MLP neurons of a small language model. Each row is named by its layer, matrix (gate and up: input weights; down: output weights) and neuron, and shows model dimensions 213-404. Each number is 500 + 40 x the weight over its row's rms, rounded and kept within 0 to 999. Numbers have three digits each. A neuron's up and down rows have the sign that makes its largest values positive.
A block is one neuron, or neurons of one layer that tend to fire together. After each block is what it responds to, as a language model described it from the Wikipedia text at the highest values.

L4.gate14:514439452494454458538479472481475525487542477501512481424457516542490550527447455482496471424539497444506529553463489521484455511474435447583471432429494541449468555503511523459405462555446470546447443421582495493481513502562464503492478522554552472483403488478546526407467534509528441511516527484513525527484459559525503502507528517496490583502463456508420530573459570400560472492473457493488469493566555469546501496487527482511484514423487502559517434477505514436530529564403491482481476513510469465427435518597559540553534487473495501510571460554449508465531463524480530495
L4.up14:488532479435465397501420481426560502480535471503535483449538494482591463506566446521476447421518427477502524521559512518482504484548499455495452466532485403503488488558507482529561455468525474526592573525525437436473466470560536549535522483480498536431471559499476524429534492516480395443525466466529474469386508515500491522519455484529474534513491492462556464466468466489514402497517433564545504499578522519525469487449496469478545421504485534531467451464471439548556530522441515516539524500507523447521574513535508501484567446602523574557439518495448458509487464540466517504
L4.down14:486477464476459458555584493477431514496498471510481544447478498527515494556504424484559542468472416550552525533441511489454500515540479501569535561529547469527491548493534443466460473440498487537464514459562432486535469444506528509533479476563534527434494488587488504449530437478529511499493431496478479548507510443531514492500485579543476565549519482480448519465474541535512449506546517576500491501514485572536512446471581536561545457526488557440557500504536508498453566480439532427446507421484474460486491536449531434513520479540508480469498481488525540462489410539505489483
L4.gate1188:496445454543521529535524454474582568516556529540508471534534527545514530489452480512575473474521476483517513592506435460468524463508491468506506507536452546415476535489478521540533515433502545506498564545531532482454510498471547455560485443476545464513520544453453537464560533465448511550511475493491479535460528390507473462538508589523541506521451539507451550538535556505554506484400452534501471490511538569523471562500544497478528577462531535582519520541573508523490541482465481503444488516408516478510532554479594532484518471504477470533467490611513439540481555513471568505
L4.up1188:469462469517536543475439474483510441550491464495567502503583452533498547628516559477514473412496485510488414464480490545494485496472463479553474524540454519514473470486467471479467493589561484571475482468473467498523574505459536477569591502444479535486498480474484485475428521488514493467471478518470507494525508477395467457469508550483524451528441513513438497462505477551518516524484406471581533450544494437490498509514508568470527515494578458499545472480471481523540536558508542455484412516521478483499503573529502481397519504452506474460499525548480496478420521496494478535
L4.down1188:534479502511566543509484427544536513484513527540577453502471564481521509508476536437527581500586473472524452553533526456500535480508507553443527488497442517515494463510536531465535464435521436467475523528490512509555498432537501492536510502540507491525534498492566525478531500490459558509481475473508483495509493446546456463451491617430480472549447539512515579464533485507503501483470475406561450451559441527476441485543569522463455526465518538522496441481489505563563570514497470530507512519535539493542505465423511492472561541527506570544485523472444433558422458532541489563
L4.gate2018:499535518577514536562615526452454472455582504550472543537430510504454484506542430532524503498470554511509431535438506548467524546561424449583461523499464495487520541507461524494450505480542484472494475475556527453452568515516469510510484433452561472556461462533504501522508443508501432456533491518570477480531571484487530528522508584466524468508436504462483393500480519506513554497575412423482485484518504481527512542568570531524426599508454512420476516476460454445484493398411556564446508527436500523472531502517458508515558446534554487537514453521483475536511520494514489574
L4.up2018:521487494522509507520503526528521453493465461445541552474503531530476476454530468511570505563480474468561481523532539557489487527514416530490501453486484507462507476493508548485469422449485528531515456461587485478525513538433456501589444539521513530579490519496537510490500525553577563452523546395447472460531512468539483504533490509451523530506469531469549553500513473529435479493499424498466483469603496519503503463513513529473519492458514465500543491485478457514461613472506521481563481514467510529595521455503527466431606511522439454463477452497495547488505572550438476557
L4.down2018:432560507485487511538473545586454526465438497444482444495566542499556512585559454550592527514530511506452463521488515551452494419494485503502439483535504496532469524489481523549476536467462468546539434537500510471468558553544488560514513513486554523513419498473475535491546556508497450531430489532529509549468462514491445516475438492506465436489523450470572403488482573484535475464490530522463495415505488458549553484494458515462475428466497461545528515519474441443486559515551510451577488483545517463534422443462480480442520475484484474499466489531493474496536504419416517509
L4.gate2238:489525539535484560540487449476518527495602514483539501515510509495524463489438517483484475541477533498469529510417533473494458488433528529483488500456520511483535516516523581472444558458484466510521459497477515555518532527500503395511457514530436514509481552475493467498483406562541501484473504467526459417464538501446606491516543458482514517494433544507521479511513510516475504448472447498476500473533493479536504547515530534568383530476500516569469484475438494481506436532540477487497490432476462515511523542509476477502499459608503491557526506492516466547586545476483566541
L4.up2238:568538470505529498487506481453511481473461517546506490525483527482457441576556494524508531513456456534498535527483578537496494484588503551497619436571506523453539548531537460443487556477500551456574443475496464515470551475486479445537469396578526518438472495459524458446507594497492447526499472452458579479450516491600483421508510533509515497484504490539511534433499509507480495452452494470577479471473505547489515471554475511497482617563474538460516465510511539438503580521437547481513469505467538452501429496513476551478482498456466498481554468496488424515465497506504477490
L4.down2238:513545502495506524536434462471515461523444462437494466562456531427541455579520453509460543474477430446562507570522590465502472513506463499549561480508512524454444498458567545515428548497499512475567490434506524576464526458551450440506515404547509561447494503496511528438564556477532487483496410541512512551515523496557502504497478522408493459534448579522446474483516515426476478489500513475528478401533480477495493481545533509529465526465463435509571457466563522482515535474467550448485504459498478434496503455488459545477528481529457492492494579508460432479554468530534548536
Responds to: Preposition "in" after clauses. The preposition "in" (sometimes "on", "as", or word-initial "in-") that follows a completed phrase, especially degrees and awards, as in graduating in 1970, PhD in Management, died in Beijing.

L7.gate414:496489511404501459526498530444526540503448508567485461493571531485520501510490446516451457564494442551547503592465493526504558497529496493505493462523526550432449514526475430479583467461525440455463472485528435531580616553457506520530524472450468458532533511504486501530474477448472498530525495413584510483450489456529514467488419567534583527512507468491526434461452531506481500521514546464531455398464546536526526456545516562500507515579483550519500435457514443516531541551501557461460433475505497433555493498534517438447485433482537529564435545542506532581505468387494565541
L7.up414:510491493469498457541503494439578481506554507537517537470512497493431416477476557525509520458470531522520447527506515488489514427441500465448553475475545568478442585545436589451454461438504532479519511447515505520546511428535545521439494449586479562459537478542468548478474460504543489576487541459566464469512415459492463410518514541555573574482478411618515468464486506481539457517499453489565571451490465465584500481498487475539446449507519508568493438521506466517481433562460519469506466443488464521464497451484562494539417476453539446505496513449455481489464479462517610436
L7.down414:446497543472567498464526480530406445476482504539480485514521539477534494561445460474509484556497490485447523464457540506510562489510471491496546467455472531519470499501464517462521576445526472519514438530447475499503568494476435550557487524443494474572489621462515551473512528477530492485499613468470465529533488413498568453484408550544601436511493513543496479423542484526463486489536476510517517428564510464481499490529468497488488477481515490503452454489464506465595486396507587430476475530481553530486495490550546471473445434473479525541432532496482423497466548426542524459
L7.gate1292:451490501484486524498511581446466474512516517537567461502547517584546488555481484485466483485428522520483459480510514584470531419444487507501528515497502475517477508496461490430442488567484499470528517567481419511538466568492526444550537468419469521464453467508484485458517473533500542447464541474511489534495475545458541508493524579514489487492493493502438524523564524511505510535489500528469516468437464548495497477483537427463497468481504507515492481496601576544494620437491532535500502466528487454551514538508503526518457538547484427498475434508545466521485541434506550513
L7.up1292:491573493528540522478452551537450516462524480506546508434450473564524491556545533522582501521493506451507506483503508536471480458525489490495513528489458493516461466525517484547483481485463537488510436525486545547567412559452524488480529529528518456556491482494520498494567496490443495462488525469441477447463556511444501471479485451514524493506517499482515428485517539531542466488504493528446528517436430502583538509505529490419494525538508447473488471466568397530571556569541453415472496447556440519545488552507488543485505510530543528576511412474507485501473412563532404500
L7.down1292:542484534493528518508529452449459450495449501537484551515489498457553453598496518509477537566478534547567424555533552528511431421502584456441455511574541530500546463525427554535416505536457539459484461513539472512551524447502482423545506460525474469493531508510521468531530464476510514460497473471534580492466474410485419516522560593486453563541531484485478603436504443559483495556498474522506479517513433540483542486506474561425464471477570406544584587472501518493544548531488545489520519522548473473491485506461492470512534554470518445564484540525494461457475447495506498492
L7.gate1897:461557441574527519493462470600457481396528524570497515506480557474542514489510461543556518458464462496509504502497512500532436479513506444540383580500486528502509489529510508480428504494503501493413428473485501510476462492521468502542394572470549575518577468572523506519521552545562547517464460432532547468463509467542534535542530489483414518480541456490484493454417479615466505516461567410512541456470540506511470548483542550473475535600524540540478568560435553456484550542529509567429465463521484496505535543499484483489446416497557533550554493536531485487471560478392479464
L7.up1897:449470478513511521506537513372516475502521437563512520541555551498541441486524520481611575519465484557499450558513468488462491520436547585520536483527542429512531521452521448530407502518476513467493461527463539493533563522577506549545471501519530449495480526538452437517500585497553426533541486507439453549530540490493543473486529461509470499529462499454518524567546501467451451436463510480505506496494531512601550513513581520566443524531513445408558464491477519537550550449435526477525517503529484452457433443437465497528521538439528520459449497472474448494484468416434488497
L7.down1897:521398523459455559488557481444468469436534499447546430462414532457504502510560528489491477538505509502551441513544528466537510540524470498489616412516515492421474547424553463487546505462487469443529459471477451468493472531447518531512531510458566482499441516468486540497513553521508497493429469492521514492491576455523448563524446473484514497463442486516415535484525478540428536494538434473449513538508566437524502457483524482500451521457521495527503514490525505466512533551528475413478544498548499410474499514527542482516597489492542524496541559464441525585484510531477517469
L7.gate2188:540531439499431537476530533502472439469618531558513402570453599529519501515489568550525489495483433528489495465547487415416526507526543479523520467465486531483420616515412512485514585454556505507522472513400492395526598503416584510534461493468543524521524508461498459571496476485567487475457513566534491515429509502566573538546569616467520492457518513493485482526514523475537519511522471457605451416587491476607462516531512512434543547467518522460504492485482483480587488566491503529513527521558501533521557474522501445459506499483501470483548457531524463530543480503508553554
L7.up2188:504512475546407490464534493572489451577532501501477509541445564502417419549572515478512525482492522488467479515489514594458458461510459535514479509510462442464492518565504431458557533494528517577457490486490571501529386418535542594528448528533460547588409478450494548503538439462477474535538566474532506432522549486504542425579521527543430490517526509503547512544547534521404545476497510477478556461512553506541492522491490447487458494492552456439550507551523413504450570547483529502457514564466467461519524501517497483514484508417450507487557486495461383514553450561502461458
L7.down2188:505486439444476515502503459497504489530534553396470397497541575523460424593478506552489493548460443529565515568552474480480463517486504549535506488388563543493488532539471455523443467557550516479501504545466438519587514506452505523514527425479550489489512539443530525450530532542539459480504502511524496464468507451497472499555563603490507494499505496499542539492403477503527568520533503561479481446556505467550499433511551530424501496550484455552555550475489521507524570520479555481404510519509524552527453471541494464451568466486505489456554449504480470543429519541566518592
Responds to: Preposition "in" and similar. The word "in" (also "from", "of", "off") starting a phrase after a noun, verb or sentence start, as in "closed in 1969", "in front of"; also in- word-starts like inverted, institution.

L4.gate165:475496493492439499497464432462453531552383498485491483497495494512489461443482489526538449515520539500462527478547460532507480500535432572553531487493561457486533464548459501492548467608518515490491500450518441506495455464518518549452482517512477554451484456514552504520483510492464498501454525511503501466430500502531477464436460556519498463549494427578477536486521500515532435558453524553508459490574439604512469526467561542464412591506550507544542520451518504469505492491513449505549441470486441469498448404476511509500481497468588509495506483550461529501495472429416531532
L4.up165:504551541472560465459517494446524583603468536479518571437477578478514443459466475490505456482535499441475541462518487530485470503481455510429506470503512447543526485545503509563518457648511511476514479467483505495463563473466543504541523502546589538415488476538551526512498487479568534496525548516485512502522482538531490458416491530491517520550469485593517562490454500518510525512543485508514465506527440578508558507498542519434424522492518471495530540437549473502513475515499515509493475458431418442449512449447507518433463456585545484525482489565444503528497508513435541552
L4.down165:484560551474530486485563512494514584560567547458479566486506553435518492539506463490479457502486501524559485488446557465525462497507470474462494538511458465553463571539495539604535501528529484493482474525468534488483554482478550422553518409567547538504535503566549540460528535488557539497568501455489507524473489547490517408462471506433530518488500509515536516486449501548499552456533499466524549540496561478593493470500510521465370491478485451456525481478599434527463462470496474497450529509498522456474519408516524512440535477586477524471525459495402542514531505602487508434
L4.gate332:469513551439478475461480498577560426462435504510489413540515470525542498576509511474477527472500503501420545490498519516405506534474469518482529471456454506488451533480439456528473507586529510534533528509471588510464506562485457529437544532476539468524464499539506494537511482512529486443489522515528513468492482454493495514456516430446459419576522494464512532490415485491482458503529565534546539505495423501509517488469617485488443481488440464538452535453462633537540585485492518554463526476535577503541491485555468514449509479458496448453533561480555462468460473524535519510
L4.up332:503464524466552571526492504475558572545524472459531453501530481552454457478550592538530514526523460568514475538539486523507471535502535498504491460528449595463539504524512465559464478526535503474522454483538550529532637448532494430461527473503497571520535518527447496484502458506462441499517492564560529388512463485494537539546528485510513558557501423508469434434540490563540493515424512487542447508489556478478558485515527472460466508488541432433500465475488530535529508523469565504631511534501487494526536468484485502471548582421481556554477471441472429554418458545519478480
L4.down332:526464465495427400463560513520484531550545482545469498516485459456527499468473428499453545537454472462473491435489523473413531373531407506480540532441508427598548537491514488470549545442482513495535498523491496456503459546454536539541453507512500443422476497595455560480489498502489522567488541465481509458496521478482522550479425492497474536485527466482540483495532506478440565552519459540518547502499481440546554525499476454493446496462467493446483541526487455496604496518491579418532470536397534519518440471484533515531521521488540505533489546559446512431542527446473505489
L4.gate346:419515532533555490468519491499485549488480548464534484471445450505523522515501528470477538455515514531563529476455447494558413468478574441504550542595501516527551508544531511509469501463557450526482527480524531440469430525524525458501524555448496460469469409545465497477476490448504508541488497494569539468410505574494483579503518509479535417544507446512471471500528448491479551477508455499514499445492485384451513572535482483464492477493442450496537459512525494570504520487534555496559512494526445546529474507524471495489520532482464492526487582558516464468440562495569512520
L4.up346:456483429460521458546473511515567563489481527529541529507506504467514426495452501541528494548487513486548548490523533464495544482502453538469529497529461447540533507492442511598441561537492508463525501540468505528489456534431516496538523521535519501497477468564469473442554587452496446571493511525517492518402453542496539473572539459476466511489491445531484552467532502492477549510548603409515540499524514459505533510486492519458538503549547449434549522510420429535521475529486461386466506441534443486537507510520543458496529509513547617501545494551520482514427436521408474549
L4.down346:513523531465539567470533510520548533573508521487464494517535497449438504521478416459463474464529505495429480524474488492478537518497490524531517533445394449511496531569479450515607542467544445447468535465483489500464490543516552452510525470519515492509528431494497449539506526512481479488557500459522492566566430471508452523535522554517406482488527474554474431464567529531490451449513496566552485468476433532602537525468504553573510496566507456521458532433500389459486515482518493512553565507455508456536446529493428550453474457432516446440472509507494501469448465450428540500
L4.gate393:470516499497466454483488458575512480521496482483468514500555542519518560494512533513494440496524495558516524463490505501538442466481492427505515469492445488488562439454476549482533481470584460548449489570605506507584466506529457526517475437584494553479555477480508489505498459465488479537478499519439503468498529561476502540500523451542563555531500430537536474511441518498550458469486545479564510515517486571429566488484506557440536448471564430540513528510486483424414487413531507488434507554518487540512492472488537363434520541467544471512443461529498480448448490500517498523
L4.up393:476511526497444498494436489523447527488605434499557539544463482518556537544442558483534500458508466532465532475541434460539487477514486513525455561506518513497548501445527524458530615417465490547491499459527545489462477433522490507538478444536453445501582514542531465500544522545519501462529466507517534479473467529497524485535472511549515525594488460494544469518475530540537525533484500479520523487407508506463544507431498537503570478508538464486525462549619444512500516493434530497516522556524433499491525430462513430508500543486474482474443506505486527503486514531510517556
L4.down393:431530498439516468489550512484552467521504497480452476428498561492510554519461452581517450536547508527545510458435465604600460469474378443645496442483489462428520493564489575508475562518558481517477487617575510530504506411567475532516437529502500482514566517578502488547502407460511481548499493530449500542527500586499470462477541486471482515502591507467489480506536479568514480489503517553503451423523558480470486545517486519489468488502469466495429608524523522447463476461583570519547521473530504516524509471479491463466518496453555451489441441457496506561492425501494531513
Responds to: Military rank title endings. Final word pieces of rank or role titles, mostly military ranks before a name, such as Serge-ant, Colon-el, Comm-ander; also Jud-ge, co-found-er, playw-right.

L7.gate1166:550482518508463461468492477547554501540454448472508488539436496484540497491475475480445475507492460556477450460504494427550464451538517465476445573487485512513506441501509446492535531503576507588534468504492510523482480479512516556464503467488449449517479495407522482510537486479468529517496473462482496464516524486479492562482534527501522506566476454451497480426510530451446516493513516542530511399467498531410528461534485479522513478460558484518472478453504499548474480445487462517496548533434440398465443502465502487477476502547527452456443532416474515455470507511529539475
L7.up1166:487551525510526491527482510518485476537512540499500488540474464490534499504470494492542467425387485521470451533511526539476479562527500465529480455467585445515495519502472448541501582572452527474447463490512548489430501479521550542448435481527409561499519518495479622524493457528467485464449471527464571468542468508519488444464476487557461430552492488509437416535449553509460499534514520509557452480493448566485476509479488451502508552444449503509505504541483508464555491521498456541437465520496476471509579536463501521465504528478528562538517584475519584470473475596550459460
L7.down1166:480497567450490510469449489457477519550505520539462508548431519465521412524559563546546535504483470484576563518520526591559545500557495526514426456503487508381493482516464479441489461464493451456468509550436488565480523500519523488498518481510518524459456475464381557484517581494518513525566525487523542573463424423495531478433546501515448421461456495487416531489542511512476510493499498487413460459522499563431541452492441473409518541480513514473547542512537511488442472507566558508476514577465466480508482413518501473529464505523463479478501492491451525476492507560546467437
L7.gate1226:466538492526478489531578533470485523467535481523537460477528510538509440495479520438464449502516523531524487473505522474520450437497499454497519478502459540562521510478519557429532540576500452604491509557559472490504530478510458475563503437504470569470462525448559506551505483508523437575468457440495464549526525511497504511544464598543487492556504516543467617503530517465465534500545527433495467492490494491518479487508547519536469474467525530449455552489535482522479543553476489570473482465524460448488535421521502552454570566483468515582471470470539539450522471462539482516
L7.up1226:531487503492528500469558537467517493494508550436488490527566512518503459484531455460514469500475580562562511535539457506426538457580502514510571468483524555502557471576464419531485397484513452529530517447489458528460529545581454403483516504513459479467402526477443522502546493402479529467439526450485512445456392460537528473510579479538496565525537495524522447467538461513554548422425500498506475443457451528565518467476480482469552456560528415489546460483500561484500488553543518505430491499457499527483501536521520502571490490521469486464506498512439486501525547554518463481
L7.down1226:484537474532473470485488423487513508585556516497568432496510431531509418515548549489462483536467447559480470448533512452477499447534447549561510509531472470451430455538449477512450472537472503471556441529489449472482486518507461471492560488599552552616458511559577501459483443511498452578480506519505543604502505529468518537472509436482500562504534469485567458446555512523510456497481537444493455548460530482530496496437480553519519546476518446504475508553497466469502523465527472525467556505532514485468533468451483542554517407610533545503525469443475543459497467530513532552
L7.gate1281:588469431419477460569608519533471548449491494464520447465514478483490516503455529508483478499554494499446521505501483553523506438443532462516588486529551546520554527529575478475421435480523579478509399606557469523561419514496533518477514474506558533477499484464541565563464556553471462485530537457454484448529514488476432556450549443491552532516468433559582475518538503471531531517478508494457538506474516495484447440568468481449541426474527485524491489531473495505519521512488461474486532500530403530486456519489458534495444547492453532440423502533461588503487522498467478476
L7.up1281:482526521492493445557517478537451474492487422431508488493511469481559621527554417535517458567559637499415501561524460532529493469530504476513489498438525587493538534518532521540460508512543569479408521504454496543541522547494451529499464482548460475481416465542485584558475486446517539486496459567528524542513514513508485497494462490439511583457476503455480493498533491467539590489475462470461477489497441586496519530545517498456498448465541524466450467445505527472510524572463464562463523540480519561511475457537482481527461437517523500471527510523503516486546439516499549510
L7.down1281:504518408529500429524501458550493445501534454441452504543497532520483419542505523484540563482541502420528529498450540534486548559527442522533522472457546504456525499567469517575573509547464489570467477501570508484498570466492503493439499523581437485526461465492583496510448463543521561528527495454492505513521544528514567475507464504454486463489567527516571475520510430488543472524493503452425504465459470459590581552511489518476461475549537490437480519433508520515490445506546490580498523462524469499444533458510523480477536491503447568516444459527549474569462486478452430478
L7.gate2289:516505490507472462488599487494468467510496569447546502458500503461491559480486550506546485574560463491509490538523531527575587420523546452521595446519542514530479527450495518468534479518504552473454530510523465498582454482432474487503479470499470528495479528499488481572503486491460593475557521494470502479534428503465591472491492489536511594552506471524437460480502574489514487515533530564571495467515511492477462529489503563493584483540458475586480504476506506517522502526505471536505502487477463487481455542485565474409543532494483541487503505461474418478511485516519484381
L7.up2289:538535479511469473569497488489495506516531522463594473473489552473521534527520570523491447582527495559493511513495532503447518565457533484488520524428548498582486489512535510562444530538501579538486420512505528528468439441522427486497566486526477476501529512491496494585431473543449451455483490509477415530544465498595532526437519473478458504536565514439475480444492511443472463500509501507528461479462501516421476484528557524562525412597541444543500463495519496483487486464497510520556523497483508528521476514529475512427513536528560506533512507566444539502577492560548534483
L7.down2289:491591523499494472542527518588458496488473568457516469513451565515504530430488530522446506508475489551517442531445491483498545469537539451568491488514515506503558537537510502450482561497599546477510481549565493564484454565484553484506533433537453516496460537516498528547532459515542471435560428460443480637484464505515449466503549494508487508488483526411456502531576478454534529524579518506499493480454426452510546559493520482477527464606533528500529489441559542529483557447542452482472485561432504517485512507490432585535480542438537471519512462469531519507468481524537502538
Responds to: Military rank and unit phrasing. Function words in military career text just before a rank or unit, such as "promoted to", "part of", "Rank:", "rank of major"; weaker on scattered word fragments elsewhere.

L2.gate2001:473477480516397536520461437522531500450509432530562457513494499421496524578475506448539566505502561558456499556441460573439487472536552516447458577504465538500473530447463428526543461503545475477480505515405476503520547535432495446468576462521535510508483467496546541500504424520478499516499488449517526413499452498455507493475524431464554449618521525496431455509386526475431497450444543502505476447490496460588450560471449430484512482538527491513559514513462502523464500498542579548518539458439539469503506499551499502459627482498474507460574529507474489463524482490460486502
L2.up2001:530564488437459402481496542434568599494486547482499503495475444513565491520444516564551457506547480505499529638477495562493461498465495483466572506546484547498551501548518406563511502485447472552500501461558436472505546506504537454572519516454614506470582464512516389466561476533551528480530482493465554466460419488515478589507475468529495521530482522513508435509530504536492522484465446481497497490439531594491573530489466477533505520456468498547508479549475532577478485543532499534544512477561519501467573489489548514477453456478505521479505485406538436509531498478482522531
L2.down2001:509499508542412522519484447487506539439524453496535455546490499451510501592496482458531591518474554511468439506528500561470511452455523548403513569468527481448458505449484479465527450520514483503496482484457455552510528462403501496548589499554488503489510462482512475509464434463451521489460513465555490388447453558436529513477604454541554491540531542499512531517413552499428494465448510466486511498447470465606497522507449504488518486528471548503523527466467495514494526455548552498548535527461480465479499507536501443465572503468464521471564476511511456471505505501453496453
Responds to: Location prepositions and compass words. Words that open a location or time phrase: prepositions such as in, from, of before places or dates, and compass words (South Carolina, West, east).

L2.gate1097:491507497500473459548415505555430554489507519518465445476599505526537440512449458495587484453506564400497482526498460475502520577494464484433481458517555543481495538515523485477496575600456473575473491524521415452434497520530486432521592537501471493505542563489478547483485525448553504414557492471502456564435535502436520523488466535501504438523426459467465507521510490508561506485467493512467472456510456543491523606429505510451517453411538542485549470472512577573473457547437477473449472585455487502462548482586512533543481467464482501548521505531482470557510551483481469475
L2.up1097:475492425560464545456515473550553513539456494502537507528465497586543469482471430511474487452475498491539450508469410545450510515443413409486520483539493608467483491537532493489540438517499508517505549531477433500539586414475482493572551502516559500472544397488563498477499531471567428506479498457501523533457493490512476519529467521521597478544492490536527553499468531492444477502493484561521527525508465562478536524547525431493571500468537511500632454518535441499494537549533502474553486507489494537480493516522558496466511512458466503582450439490537539504501444484486464473
L2.down1097:485558471522484540523533460485522490438525448515552419476440541510487468496472476510404521472451460561505454479484432538338502464484487480528511481446474501470510483524525506484538439496544509501530461536495528544553540442451447485560430511544575522520537485485533574440509453471446477556524457497447512490509416493543503496537458510376530535470521481570477511499470452470494488477487466469526445451424494528423443441481494465562515426493509491517534501546493453484486531522518445557529551508542538541470516512534536457500514519535511430533448443512549547531558455465596488427
Responds to: Of after title nouns. The word "of" right after a role or title noun, as in chief of detectives, Professor of Chemistry, Commander of, leader of; also one of, Player of the Year.